From a checkpoint of a small transformer trained on Wikipedia.
Training: 180M tokens, 11194 steps.
MLP neurons of a small language model. Each row is named by its layer, matrix (up: input weights) and neuron, and shows model dimensions 0-191. Each number is 128 + 24 x the weight over its row's rms, rounded and kept within 0 to 255. Numbers have three digits each.
Before each neuron's rows, "fires on" lists the tokens most often at its 100 highest values on Wikipedia text that the model never trained on.

fires on: "ly", " such"
L5.up507:145114138165095115157110111131090174091102128167119133122117114126147117159136127145123159149084147158136135110112173110170116105135150097125194174107132142118081151155161084132073118169129141106136150120114146131126166166124131098163107140093126095127120165137113168159128127132111139141150105082146082114121107142105122119136114168155107121131140136104127078103099139133126131137111131105092131104101128085114115163114123151142119102132138162149106133144119194131126162138133105113153132112175123138138155178129090155128131160115163147060146155119128120149136102142108121127

fires on: " and", "t", "l"
L6.up9:129123134137107105113151137136115122123160126145107143121102121122139163188154107119137121147096145104125101159115128129126182096132156114119141146146084158128079126164124169157099112115129130129184157131122127117111102188113126078123144121157143107124102113143133127077142117161136142150097122145168077095113140119122097129119116082129121114151092110134155119089106088105123148135160128102113115143161100143138132118089133139113164100137122119166128110159095112138135143144182151117179122115136128088175139133123154077151168080161129138086127154122130136178123124127156112075

fires on: "ov", "u", "om", "o", "em", "re"
L6.up322:122151124143133124135120125155110148122157120119117099138138140139146070109159166106095166109115121136135191151133077100100150146129081138120121164119151147100121134142113124112122115132119138132120156103088125115139154153149128111119136173127108114166087110118116091106115144157137157101207152119113128123156154196133129136159137123102127098144136084174111127116132120125098083142115148112102094163125145127083093143123136156087109122105188137143109135111106122154141183121116146112121149102108114120169126119095101116152149127110132107170155134146148145098151091102096095089

fires on: " a", " |", "cl", " Sc", " the"
L5.up601:136146115125106154094115134152123144134117122122101164141089122114160116114149095148093083124155166162141123160096148106163146152126069097095147124163132106101168115118125141157113097163129135079118082120085086093136108153113117169119114132150063115148132146159128068129137120115131134077122144138087129160119144151087112171110104133142118117139119136149151118140068127133147138136118155110121149133126148146135140133096151142106092153131135141105133089114123072171127108186122138087151120120142129146125083170141121161152116147136126146160160112122118139161148128136113153118

fires on: "an", "m", "ar", "y", "yl", "n"
L6.up625:149155134059128128104122136102126187130072082118109152154139131157127147172140125111116132122115123157097142153152097162136132116143161136119147187155166147163143160118098127127126100127119118115112134153113143150110169140147101158126109131117155105135141156111167110139124137095109087105127111108122132162124084109131129122101156111101121106143073137140118113134108110093140085093120115123180113103162168142151118134120114094123095107094147093113097142119137088103139125203121078118107140140106140118139135139139131093117135149150155108150170145156138170141112144112076136140

fires on: ".", "s.", " th", " (", "es.", " with"
L4.up376:106122107120175186125121128105109142119141104157084091147154124096166117143120139107137146132094168133126144137113135127126104142133118166164133142130118126126108109103133125104094112139102115085176184114113072153094116148145093132138116128155115097123126162161142142149128092158116107079144154166136184179110110123139122138141127122142121143114126117121147145143125123116133142162111158101101091094144092141121096119077165144132122170130134151108131135162147125104136100094141101128096128121109154064123129138122090131087135127158195094139122145092140121110104184150130098112

fires on: "ir", " |", "t", "f", "te", "d"
L5.up94:092142111145126143118126094128127132146161139124106142139107156108112088147127151132135133115138098132043134146175148123133104138130135107137130150128076131158114132164184123130124150137115128117183142126038117123096114114099124121176140129143117089163128109132117115141123125112116108113083132107147115091120094144125133152090105129117110143129098156195123152130150138090143110130132155120121155078138167143126116153105128150108141148099105137178133094121115120174154124149159126128123114131083079111188150132136137093146118097126132136129119173139120109176130151109129082116

fires on: " the", " a", "n", ",", "ight", "t"
L4.up84:119154110124113113121140125162117107136132114141057165160166153081118135128100165169131128148124136115134182134165137127161110172149169114118147094170118150179175115132136135186111120103119117135118143111072086086162118088088137120120143148115099074121089133105140072114121144119152122128092112160125109169154133127129154087121124099123157125134123143123107144123146105112133130132122120165162090103140145153154138128101136160126127153129194132156141141125119107088120160146149131124124133105169134121101108119132087172171088133135118107129146094131125118145131137132122121129

fires on: " a", " the", " an"
L4.up593:134152145127126119093117132163083119126120165158107157158107070140145139114100179135109120141128162129110111177148127130159103153087131114080134107143120152141145096136149153145134151124123110148132101133100116128095141127106140111130132114147097145123070159135112077145135088106128123122133106171118137170175123144133144122127132046145118120116140122174186142125097092102129121153147134108154137131125117122098133143082194155093129140113138092129090126144134097125150152114121132117103128117115129129115118137142106145146039144154135157169150151119099134165121106117138100144

fires on: "an", "ian", "at", "al", "7"
L8.up330:153166118125136100097089134092116091102095122131132147145117137153157102109098126117141151125125127122118100162125105119122079131149094111112163134157126155113126125173094140112125135134110156126096132144120153124149169133133103164176100107143135098127127142149093156130113115113129126148150131165135105093132120083135092095156156110135125127125095110122169144130097104068114120117199180116134076130118089122156108137135128122146098098133131084109135165124153166115100137155096129138087096143152126133110149083159123151113113167195152150129179109158128170117120155129126134112

fires on: " the", " The", " his"
L2.up502:151138128115152127098167136151123121129112131142082092068142117125113130106075107142104125126123159162113145153115091106146122125143124104120130138147100148108149104122082137180192144140127122133106125112078116116116106133109156144125119103136128127139098120100099078117150119098126134120081111150125151165130143104129134148117141119157108090128126122153100136099125122181181143163104114149150151098110096151139123137175166153134114110148150096089187111138136103095123132153103103066157138132099135165117120153115141148152108133185137183124142125162130142146175103108133103140

fires on: "|", " 1", " P", " Team", " 2"
L4.up427:112146101170107096109111140119091116130093137140145118147092119170118160174078128174131155103186131095129130139107139120147172089138088141117127127106147161133140120127101121102179137105117126141125109147141106113157143130139134132137115136161120141119113131123106124132173114090115177125168160132140144110155178134091085099159146126143128114148129128180142132106136119146137162112172125119103151134116127058152154110134118083179104106112139101114154086122083123131131158099114140114078133132198091162111144111130105125112092120138109119133181136126141148145110127137137117133

fires on: " at", " He", "aster", "ranch", "ational", " that"
L2.up391:109119158125128117125142126153157164136164143120161158161124119130147170115155148149146140134162129098107116135109131126147157115111170141167144135106085153157149082124192092163122110123137137132132109093130107145108113123114140117132162093116131163133113092114126100133073129122082076129173089138141143115071155108131110128151105112133107130126113110112121111099135131107107119116132119161089190129139072104106116149132130144093127107097154104162139066194110145125122127133163126144112145161116119116167115143100111178137144075124094098133155159131127147137121138135149107140

fires on: "om", " of", "U", " ="
L8.up287:151151143131169137129116124128181134148133123162092140148112170116129088126130127165096128115110080156098113129116110112157167097129121124098168089121157102138131118147116127118138148102117133168120106128128152132101072067141136157097155152123145138123141168170129137110171123127132110145149161113136145130143124146090159107135135155141167118149099094142110114129155132096132102168145135118153133115112109074168159079125135160071125131134090132134110080109076116104129133185116148110115096121141113161110111103131111119070102169145153111119100167153144096119121129138117108115

fires on: " of", "'", "as", "y", "ie", "ed"
L4.up360:098171062122120153125122143138192135136151144124111123146124087134106122135100154155141124138142100120120154148128112129093152117123103104115115100096133117139140113138163134108109116131118108127155159173132132147090131132110169136124158099144127116109135157168136128134078123064100144114126153152096144152123152163160121135168160148137132110149116106129113117148090118095134131102122164114170125111113141076096085154116139152168090141114132118157142167114129121159172134138111129122153077139159105104188119132116110165090145168169098084138120114131117091124117136088133082118

fires on: ".", "ip", "i.", " but", "o."
L4.up36:132108106143103117115096108143159126078114140090124108113153113128132145148143100172139132116128134116118129117111114161099142094165119082175140127114122113117143113121120071118103115153111152142175112144112142123082104171117130127113157181123156132124140135125102151121119107060116163121119104120086122124157111119129084111123088132153146109108091112113096153142163155144138159139144137110147150117148110130106150142115162113093109092165140126119128107117137128101113135102094090166101148163101082085092160158147163071146132159117156144090124122127106134138118120135083065138

fires on: "e", " G", " P", ",", "in", " S"
L8.up290:153136160095145131113057165124135143132111144144098106141130177109106114154151150147119102130154127143072175059150104093115152096150139151116154119137118118168118138131161116136110121139098118100153169165121168151166131160133116120158089087155106108132118154117127121098138139087101127117121151150130133114120127117092121152159155116116118085152126151130115128123124096094114128117141110128177169125116137097105125162133148125138135122125117105156125096168109095162172145154118119105145109113130106146106077103160145090143105165108136152108112167165130099132152106114151100077

fires on: "op", "ly", " career", "ped", "o."
L5.up371:145168165158086126164091132133085153093112127151130144143117133103144125106128126109150157144175118130100116106112108128117134127120120100118205103175135116143087150144158149151088109154136146153125118108107140138118141149143125076151169136114116131129141100144120157177112132144070137127090130095151122133116150120125088117132133149146146139123142091091141080134113126127145146140125156097142098125135117110094145169142119172097065143148139159134111139153137128109131195129132099112125173131135115150117126167104131169131172110141172124069158150143146165121097117115134128119

fires on: " 2,", " $", " 1,", "h", " to", " than"
L8.up167:114113161107152118126118133120090128108127090125125110080143125176158095113151127128094140160151123124138128141138116117142196068127117145095153121137121125130163088143114114098111092156142139130124183121078117132141102136141110189122073134120114115108135125122126103130136120129101170085133134118098137113097160135126121179140099074151153091137120082142105177108146110099127124144147146128164118121107152109138126137105148133129144119113157132173094097104122118149162113160187176094103114159090118133141147154133126112116150144156170116155110161112139147111156087114126114127

fires on: " road", " inst", " pass", "oun", "epend", "-2"
L2.up378:119135107118125111111110138118141093111138128147148175149177153073098163108133156178140130147162154147151105120154158131170147108102152133100118131116131095138176072145114105112139127119108106116134136127143118125074117133145132113177155111149155132114128082109119110105151125127101138105131106120140099109082155067120094094119158118131129164070106132145130137127083139128111116096110174117116169162115097104128150125138108142113125112119140066141118104159129136108123130124144113132144083136117108137155193120098163129128094096106096145106138114137123143168093120115142078117

fires on: "am", "m", "c", "v", "ar", "n"
L4.up689:162097116122135110136096093107074134141041135132113113175132111118106113095164160145135155103149152161120119158108113115110152124136151113153124075147116121158114142159154120115116131173130149110137129104145145087133103070149134113088124148121121111161173128145135158094168107097150099154101125094149118102145137115153113149143134120109118122132074130142123138088101140126139142190175124158136116186143115141142102139157126123135132119150123111123082114102113147165183135182127079113093118166128110140135126157112122096150137129146131110131124133129135105162127141094119122109

fires on: "m", "-", "/", "ig", "em", "u"
L5.up69:149133125128119133105122107116153145119129049148106115173135153183124082128147132114095134153128114157106157145124152140087134119138122120104112113180117143133154128112134098102134133158127120138175152140099143119094145136148086089094139152147105135114132106069122129112134114156105152129156129113112088147108121178150140153125125110127107105126138116091121119085149127117101100088103138102162112183152156161111162155124122080184129156130137148158140110105095118143118142188123122160089145134125112146158126162134102151145172146136130126164177130139156103121131119118106169093

fires on: " =", "|---|---|---|---", "erson", "ty", " Apps", " also"
L2.up395:114172112165089115145153100154083119127129168135098133145096140093119158119109133158148114158139135062103151136143123118177161109182126129161135136124125136182053137141185130133088125082133127165131142100123097144154102109121125122124129119140131150088132132127159137132090142075101062111132152149197144092134141147102117151138124150152106135126125135133151103160115142135140135160158126149128142144106121100144119135149129131090110093138117118113144106162104136137127120152163116134132095145095119110134143150161165148112086082173126127108125137121110111130118144132164103124

fires on: " both", "m", "ark", "elf", " position"
L5.up696:123150150141118109113118086144162087138109096128124125149118142111118111102102145166136087152087126167146128157130145137116161148129194125127083134156082159119117090134096106135187116088099113136128103186130137154086136136147157146152106168134139112146149120143138135104128138153106111101130165165154136151121115133130123133132105158112132106162139143169125173138107148105095156134142184169133167094132144146145146132158127091129114118130155097143137090109099130131143124154132106163151130107108149131098109108173085137109147078095138143175113093178116125142118141102120147141

fires on: " |", " the", " considered", "ed", " to", " known"
L6.up669:120139113145123116109121149129126169117152120187095129102134086120137142133091130129128106155111090167150121140135116097156111136159165121094116115163156119158143132155124124147180136101127097116087115124147129091126170089113146169128098126138174131168130146117135107114119085121114134162136127177113164115108099131111132143109108118120150146134111124134128143100159133118168121159105149131127110109170120108060100111085218134083120115147139138153174118165121070101153175126121120096115125110150129127130114117143098155122164162126135127134128118138090127139166126118115081108

fires on: " also", " later", "ially", " only", "ently", " his"
L4.up38:128114071157093121133143105089139139112094141102130112155158126138119185119112142115093115085122152142138120120129114104146137129145134128107142132104164112102157105152155085143101110117160135161104096082138152134128118131131121147148146129110106130105143140117072145132107139103182150128101171083162156174156084134142117143154084108184133122101192163145117143137105120134100120149114147097097120082138129126143153129104090147131113146150161142168141093145151134170161102128116113134121148172124125084100141124102105137117147136174117122098179138127137126143150159116154102117

fires on: "\n", "The", " The", " This", "the"
L2.up518:138149128163144113113098129146143097129126112100086128139180115153123150098107086162134131131176139131137144147144086121124128110142149144050119084084123145179151150146121135094122134115143181140090143123100113141137115107105144123121140084121130131139108141071108142129134114143127162147081148168116157124141162127112125061173156115104130144123112150144121155126094131099167154162116121162156143107138127081107174134149122109141077120115138126155154091123114116142115164170092105087165117132132111122103132137138135116150121134184117133147132140157136143135168104096130131120

fires on: " but", "ound", "ip", " personal", "inal", "ard"
L4.up265:093168140157132095136125125114116083134138159117138158137155116104116138132138126152117128137143118148076120164130157107122171128154099131145152143153136091121088110114139117156112152192084132160123160116129139149115141180154130093132167160136152161153158138148098127122134141126086161101127134135140127106159141143150127120100141141112158101100149094099106150135132162137140102115139199098158115134158168157141129124090095134106090068157138122149121097119157122146148146121129095122111166192144126144097145127129092113137155119113158126118123118155117137162104146117186080132

fires on: "ly", "-", " com", "ally"
L5.up217:125120128125135098127175103091082143088133115188150136169162109110117126141125106118111098173100151158088127130092157097176112124139134112145147127135119133121110118126142129146097107188107104148121120122110124123111153188127120156158158111089124112122155158134119126146138160145105159164148125096135121110138107160120147104146106178136126094130157146102112131084102138120109140123106141102087104119123112118118136136074073134114109066137140139133119128119127169162126114105125143103099127125156121151174136121169103122141135095097185135076155114174110118150134132117085117108

fires on: "t", "ink", " and", " pass", " add"
L2.up549:107149132186121132135107104122152123124137165140113144115088137165134149135090143155119154115117151124141095120148125147123125110152101146126138097179126086121137145152145133146095123131115128078159178156100138115069134113164150118164137192108117141155123106117142149118162086132126092135112131119135100145110113161151118209145123107123137113133097139136090126061122107123127119129111123130123136134115154135105102094095138127132115135150124115175101125203110135114125137110157112140173102112121139105152148150133173135186173113138116090142116113145110131151117120064133132133

fires on: " under", "ource", "or", " College", "ue", "ore"
L5.up430:083131143143159142114084124088165128121147119106142131125139122112104129116119158104148105137161149142101160162125108133143116102157139154140133142117158156138098134159133108110109104142116144121108114125092141134150106130172133116114111131105066082087119150092169128158118136092085122143170144157096122129158135124143118092170139135117079116106127154107123143137152123149100093100107134104157165119157131080111130131095142121114141145117167117138110090184128122110158190163094112107150118120099130129143081168138160174090123124149113130141140167153111106133199103119132137138

fires on: "ry", "ury", " sl", "earch", "mark"
L2.up322:148133132121096156154118167143126136117102126127116133122127161118130156132126154100093152145072097142183157105161091115040161200115098138157136072136117105095134133133130149141135121151112121128150139123111124133174108140122141118144111155114078135156127136133083119086163109099142089133139165121101142123153120189128173139114118116121134101135136102152121139119165117129157096164117143077124100134122124135097175121131127162100151156126117150151091120146108094150145138120121121156129083127084120150122078125108104127149139117156109131107120138096126113087129134134148163144

fires on: " was", ",", " and", " is", " of", " are"
L2.up459:192119143073123117079114148132126161116098131149079118106126136137147118149120172128104115115142143140158148126138110081118133102151125171131150102095112128148117139123133143137111102099096151121142149098133159106100133115125082119128107126141120124119130138175167133082128109140105152110137162145109130133108128146103144161156155109129127094171095098154083137120127099065101120113171148076121109121122095140136137098139156101165103124125174070131113077141144131141133141166115126084117104133138153131150127098153125157131131123165167124180162146126139163161114113121128080114

fires on: "m", "ar", "ur", "iv", "at", "ra"
L5.up266:174135148132148100117089098089121126154086122142101077146082133126111156124127104127149138088123103129073113163147116114120184113164150130127143113095132203155130130110147147127100127118140141106147138132103104134136082123097163133137109116133138123104126161086158158115118149124147131101135105152109113072142116119111134112140142164121120124135115139163153109094111158135135128171143136117141115124166103101144091121090127157093168140137106147157102123134111162135167156149173051111109089132136123121116128112153145162098113162138120132132115095146167117135150172141129090103

fires on: " and", " to", "-", " of", "s"
L6.up55:141101114131112151123118145095092124150139097130123091145166109135132112138156197112123173134110119153119116132129150118092125139094136160124156100152142094115147170153152145100153119097126148097139115094146160121100171142075127126122126121141168101122126148115158109095155050142110122117099144168111162159168140143084136112154104091119129104127119110127161139122067129112149107129110136141119125094146090142097151124136161107124094106123183121118123107098141160123168141142089124109087123170133127133132123083124123118192149133145142094156137166113118158110137127135118160124

fires on: "est", "ury", "led"
L2.up399:136101143098122155144122148126136106123123106146112131104102112183139074148116120118084160156076108140148154143153108132090149184079141119141117106121089126125125130133126137194123113146137118083147130122113123152127152101122125093148112157119112126136130154101093140117136144134134102121156154122061145139162096167128149123125155130135150138109144117114118116120167111124150103128149142081095121110118114136096131097090108139164146164135138141149107140159135106169194127128131118107117093095110158159117087138132090156172161114147121178116135149133130159109141136077129175173

fires on: " the", " to", " in", "ed", " with", " of"
L2.up205:128136098154147157068119156152133159117117130154143150112126166148158089167117150154137130109153121106160146137143132075119126102157116127123169128089128106120150121158111113131131084146073135160122143135113128122101123111136100150164130104108132106137114146143122128091166144130097136096119128140129149123147103144130071154143142109104145061152109076163124139101126060116127113124139119118139078126141123140178133131111151127162118136133165065121144097100121128127129129136144127088132117102126136091156177151143117164160117125166180123180167108131131137167123168123124115142

fires on: " a", " the", " The", "0"
L6.up245:160127119115138106118124126069110117143083148139083102143118104163129127100078139164155134136181143132094113147133097115135077122105155088083136109108083166128173118151173126155084118104094121108123122158096095114108112069154154100122113137160158100138122108132138080131066174155112166127105133164117158132172164142150142091184128123111153120106107159131136116126122139126138125099079116131106146131123133153129133127132154141135130144127119110107149093109105115133152126144109133111126138111136128105176133125125085152092123128172133138124140114167130114138151163118131100139

fires on: " of", ":", "-", "m", ".", "y"
L6.up320:156130071135111163119104132100096091138150097134120112115122142132098078109121159107148125151140135164124150124133139104110094098155107143118151130091161114116136117147139123108126121151148147123147139145160124112096101118160068133127102145168088107127159116140119145120167114124101142107104125138097160131119138148118111132131127118132131125130091132149123157133076114069109064135169125167162148135120123163099108121116123086120104125140204107088120156092144136182157082138113140050147121175141133151145138119119129118145117157162148087125139152129146158153133108123100129133

fires on: " such", " also", "ly", " career", "ially"
L5.up344:130146136175091099141101108132099138110122109137142127141145096111161151160123099167108125137093155145125144082082158106136117069132181153111141143101131144132094124122112094098106110163109141085136171122115160118097144094119124106152124144090133090122118158171119170161087138112138123155167100089133096133086097172109155103124105161126078091126135089131144117099106118117131161148112126094085153134102112115125146168142116121128119120143124140125099145141106150121128129138131134128140113099148089138146129131170103086161098147101147157094163145138100093130131135136106165103

fires on: " under", "uel", " often", " cult", " desc", " book"
L2.up44:128121091109135113141142130106133113140101101133128134159153124165093084105145151086121157137146142185096128112157119134112140147156104165138115083117131112129183099152071111128121112147106129114112127112149140138115154138143089126135133120097153133169108107132162146126136129151142132155115108070098123145100104128189146140114123135147138127099126093081113129088130123095156133075090138104123125100174107166132171127125106163132079148137141137151106181122113120096152135113121113115094147148096103094118139106126107136146204140112132153152157119163119172098103134097122124120

fires on: " in)", " also", " later", " c", " not"
L4.up26:128092092137177117127147140124127119143098124119130149145131146133112144179111126109107138108114184155131147114110109085157107145128139146108109102113143136137123088157132118116149145114153136144112141120126148140169154099129158175136101139112121109132126128124119196133139144138180088067128127096165121157137139176148149135163106107184077174127198139137147123120103106101175128144157144126111149071106155145131089128176132109141155121138143148178138114149138166133143124131108160122158152153135185142100145122120084126102136136143124128119119137130139132144143172136110159126

fires on: "as", "uz", "uk", "h", "ash", "ish"
L5.up686:181174134104086172093157144114141130124092128163149147186155146116110114136152110126116141118146154172115128138165110125140110135097114132101111141136135100131136099128069058131142131137117158169094151132137092123100120133172107131128113143148126135149104163106080128128126069143135174128168105129146165157161117129108056103119113109115145118140124112150149110123143107124121130115100134110095074069108149149146161122147130134147127102114143098138170141124139097126118174131150138096178128119125137107148137142136149094122109140142139115149146140152154109128154090145141130097

fires on: " =", "erson", "eth", " Apps", "==S", " as"
L2.up622:127155148127139107124177112140138100109112158113091138155120124095110134141156131138129089170132145053114140162144126129163140084122181111161110135114091147178071119134155112187116127100131124145129161108114114150131110072094126102129156128121132153105138111084150101136091127125085107104116153183160140081102153135129129121150137133153099138129101127101128125139153120139141137168175110145084137141105126105133129105158124109104157099147134118096158090160117124144147129155139127156148103135107099132153144142149105129100104058142119179128122160125105118133128152152124123127

fires on: " both", "ranch", " that", "st", " examp", " USA"
L2.up540:109103150137120131112112154155157165105126121144150176144171154137115159157144157113107115126092128124186118159131140119132123139086132114171138127133118111107135078137151124124168119139148102116183116076086136112122062115106148128168133067134113135122111119134075128130124138135092081095160153123124127121124146097129125148170099117133112127144144117152111134128131137102156107175118122119084137135101106137103153136109111131108161127125115101191120064168094137165153125152158120165143138115124128148162147132109088163134111087106072118125107151111127136151118147133121116142

fires on: " In", " in", " from"
L2.up104:156146103132098175084154154124152133129120123184111121106081194170118150154123145157108155111163139133184141143125115114119117090173129141118133134093135124109114096128152145180138119106124109139122106132127133161100136083144092128149101102125172128136141138125141132093172135108096119151133124137146156146137087133099145135125104126149118126147115107114099100074145112134150133105134124142092094137148094162176094121121125125136172158133109088128191100105093141142127130162172136110151138131088129164186120099109102092094126131134129153139132109125130118129117156114110085122

fires on: "ic", " the", " and", " of", " organ"
L6.up404:160134107085140139133135136090114100137115108120108128124166131166157134163118134084151139133102108123124129161157108125156121142137099138116148095122100128076137140153104128131164102112113131106138135130095151106129165159123112085161116152151096096105127131125111112082113069140135122145151131186103125177126158179112063134120141103107134107115189105108141140121084142108141108146155133100099093133178076118131144153147159136130113119173146111110160116158149129145080130138136129121128143101142150067122171111122075124125127100146154116142135149157126159128096151148113128121

fires on: "am", "em", "om", "ass", "p", "oup"
L8.up557:138138170109101171147101149117120116156144088135157118144123128116140127124138150174061179121118130175136109098127105110115155186166086133108121107129112150139135139141066117118156133176131125115105121155130133133150088171170093162134124151115108112111106133120098118123144150115158102114179134104144138090161156170120144129139147140083122089130136112125100159151114116139115113147148143128125102162138131106120151116093127125145142147124098150126099125129113138124108129116072162126116082093123103161117079097131045125159140111132127156117170120147156124121138145104103117130

fires on: "ed", "'", ".", "s", "er", "ing"
L4.up375:132156044139138119111155154170146189119120126140116136110109117132108118137141121140141130134122103141147137122141104124099129114067091139139116110131169114138119119187102079152115129143133168150145132131123097130093151152138141114139122142166093123119132183163124100114101130145094138119127145113138146117088100156149103142114125106117092135136096109124092099128074099133142084097126147112170132175134144156105130146080122093145109126109147092142128161083106103164167117157106147122158124172129140107152158104129154116147123139125129057109143105161125165132145124145137146108

fires on: "ang", "in", "en", "im", "arg", "g"
L8.up692:135161124134107157099110138123152104114116125138068143152148156153123080115125125124107143120097104123153092168125122138132124092138113121140133143125178129161160143153108122122123133131115127134077142157137152097138142108119094080124089120121113059152077150107131103127149129155110185144114124124128144134127127115145110118199162140127102117143135101094151177114173101138087116118126165135159101168114153135147156089120110075143122112155157198151139144096137138117119125150141140092128137115162093094094132132147150090106113127139171141107124132107150102156114128141090129127

fires on: " the", " known", " first", " a", " also", "ible"
L5.up318:141117108124141104111137112141090143118138134163109162151120134122132141111062102149132159122109151158120155090117104111131167112127124135119152135156115136145127114144124098168161131134108143122129120101069097129129170128085113132132112115123141129151098132077120079177154068089149138149117147162081152131147109128133113130180120120104171143168133119135125143144145121084131090104156119119134136103177120115115127109094150194100134120128144138132149127098148110181149164120125106117152086129124121116151090081142097161169123141129133145158130122110137194121106150087121101137

fires on: ".", "s.", " M.", "ation.", "es.", "ed."
L2.up679:084118099163172121135158149137141106129096084136174144129122131128164104112135125129135123115150148118136140133137097119116135140143123142165108142069153112103132097150121107096098129141123119128157133140133085112102125129126086120121150156131065128167158107141128167099121104155099125131133166161083152113100177149113067126116158073095105101126148122128186131122135142167084126141124134102151073151124112080137168103058136133131124144133113125113124121110156153132120118112170107117106095107134133104120136138141092116130134111157176141135123166130134162114119180112132137148

fires on: "al", "en", "in", "at", "usp", " t"
L8.up473:109147112148134153106095093151186133138152147107132162155135140178120125112100165139171126099119119142125069147145159117130096088165110147110157133138149129117125138119098129104147139179114155088109141123152122090134130143128096110158086122141118057135133115135161149116125115123139161148112122122147093133102141106140090140156089104126073110145118101135134120124111095129092130114136185121147106165138145112130125124104128096136104128099126111136164156094104155112092118130119135118123130102157087103133114114158196177115120134148171143128154084142160158173105132149144112105

fires on: "ury", "gr", " Epis", "ne", "ode:", ":"
L2.up613:137119148104108139129095146193127141114110125155152126128155151124120153153128144151116143150081131136171144148170103129102147158096144105190149093101105112124142088124128138169138130144141119122154102145085106140157096147129134121176118149121130136137109104142102128108139154104113040099181151133107137111137141154132129131130105121123124150128114098149088140131144144128154109139128167110131145134103087144082134147137140151137120134092111110182093093129123136147185132101120120173118098121086137166124107086138134169154140067120083115113130159113128164140099130125137146151

fires on: " he", "he", " she", "our", " wh"
L5.up491:124170130165138120123164126119145130133153125114082093133122122112170165080071128179142104127156097136137124127134100114161174132122120108136137121086147137136128125147116150127130123136101141088145164159098121112147083106124110133148139158195107129094133112098166142103102153158126149101120158116120088109145150145097134138194162157102149135113098126097087110111151130143132072129169130126121156114133117140130156085112137132145069144147174095164122138111120090132178155138102143108158086126130112145068109109151119109137134114144125147103124127137127131144158143106120145116

fires on: " the", " for", " of", " between", "'s"
L5.up297:127162101133085127105135134168124116142158152148126136131140094119166134153076142104098141142089132150167121144120142130135142151116157145106127139132088113143156099173094187142109128111137082131118113132109122123142131130137121152113140132146150105152095160161073118090136115119088128135093134181143150181137106136119138157140119109131166122145142101152105133110145116082145156126129150103171096106132124114141090089138179161096112095134188114122134151134114093088114172093127130098139119108150112106162073156123127157093123146157168116130135134136099115136139156139103083121

fires on: " to", "le", "f", "ed", " joined"
L6.up104:125113106139123099083118155134120149140161132132100121113147112092136112180124103145123149114162136136108149131135110097147114141145156119127121127146151151118105133105095090131126111139112157163148119108131130149130152117096147150149124072133112126157133099107117098115114117077087171090119136162143173124087108141116104146134190115121153126159141105179126094131129147121095136143098158118111163106105122165100107181112138152086155132110140078132185122089140096143157152093107110119145134104140100140120097139193129118107120160143145144156135163128137150075184140148116128102

fires on: " He", " his", " His", " who", " a", " he"
L8.up504:142120130123165134128123113122122153159142106129122102116135131118122080113155136171116138150126138141142151142156123052141156092085117120130166108145128127142181170137157108142157130131139125128135152131089114143112129152125158130148106120163051107132100131106134111130112062111142125104166144172127127132146144079088130145091129108131151098177110131124113094122118156154118110095119156142117123100115105101114131133154156111099110124100109133113158150130129090160158127140111143068120106158101114147083098151159129145153163111151134121119124159189093131181120117104133106163

fires on: " Team", " R", "|", " of", " |", " Pos"
L4.up182:133144107178119119122120108155118109129101136119115097105130151134113120152153110154048102119176167136153121134112115130181088128146093127127124171110101184115105170128103126120128137136117103128100127116154125120142134134116078147131112130156107143095091118110136125141152083070109105123115168183167176116108192135104110109161145071130118130122148132141124167048126115128118133137151146121123123160115144126135129129142131086136088129111141131124163106158094110151131143127146140136132121115168115143161115122134127091098106143119129171140164158149122167149105114147132107121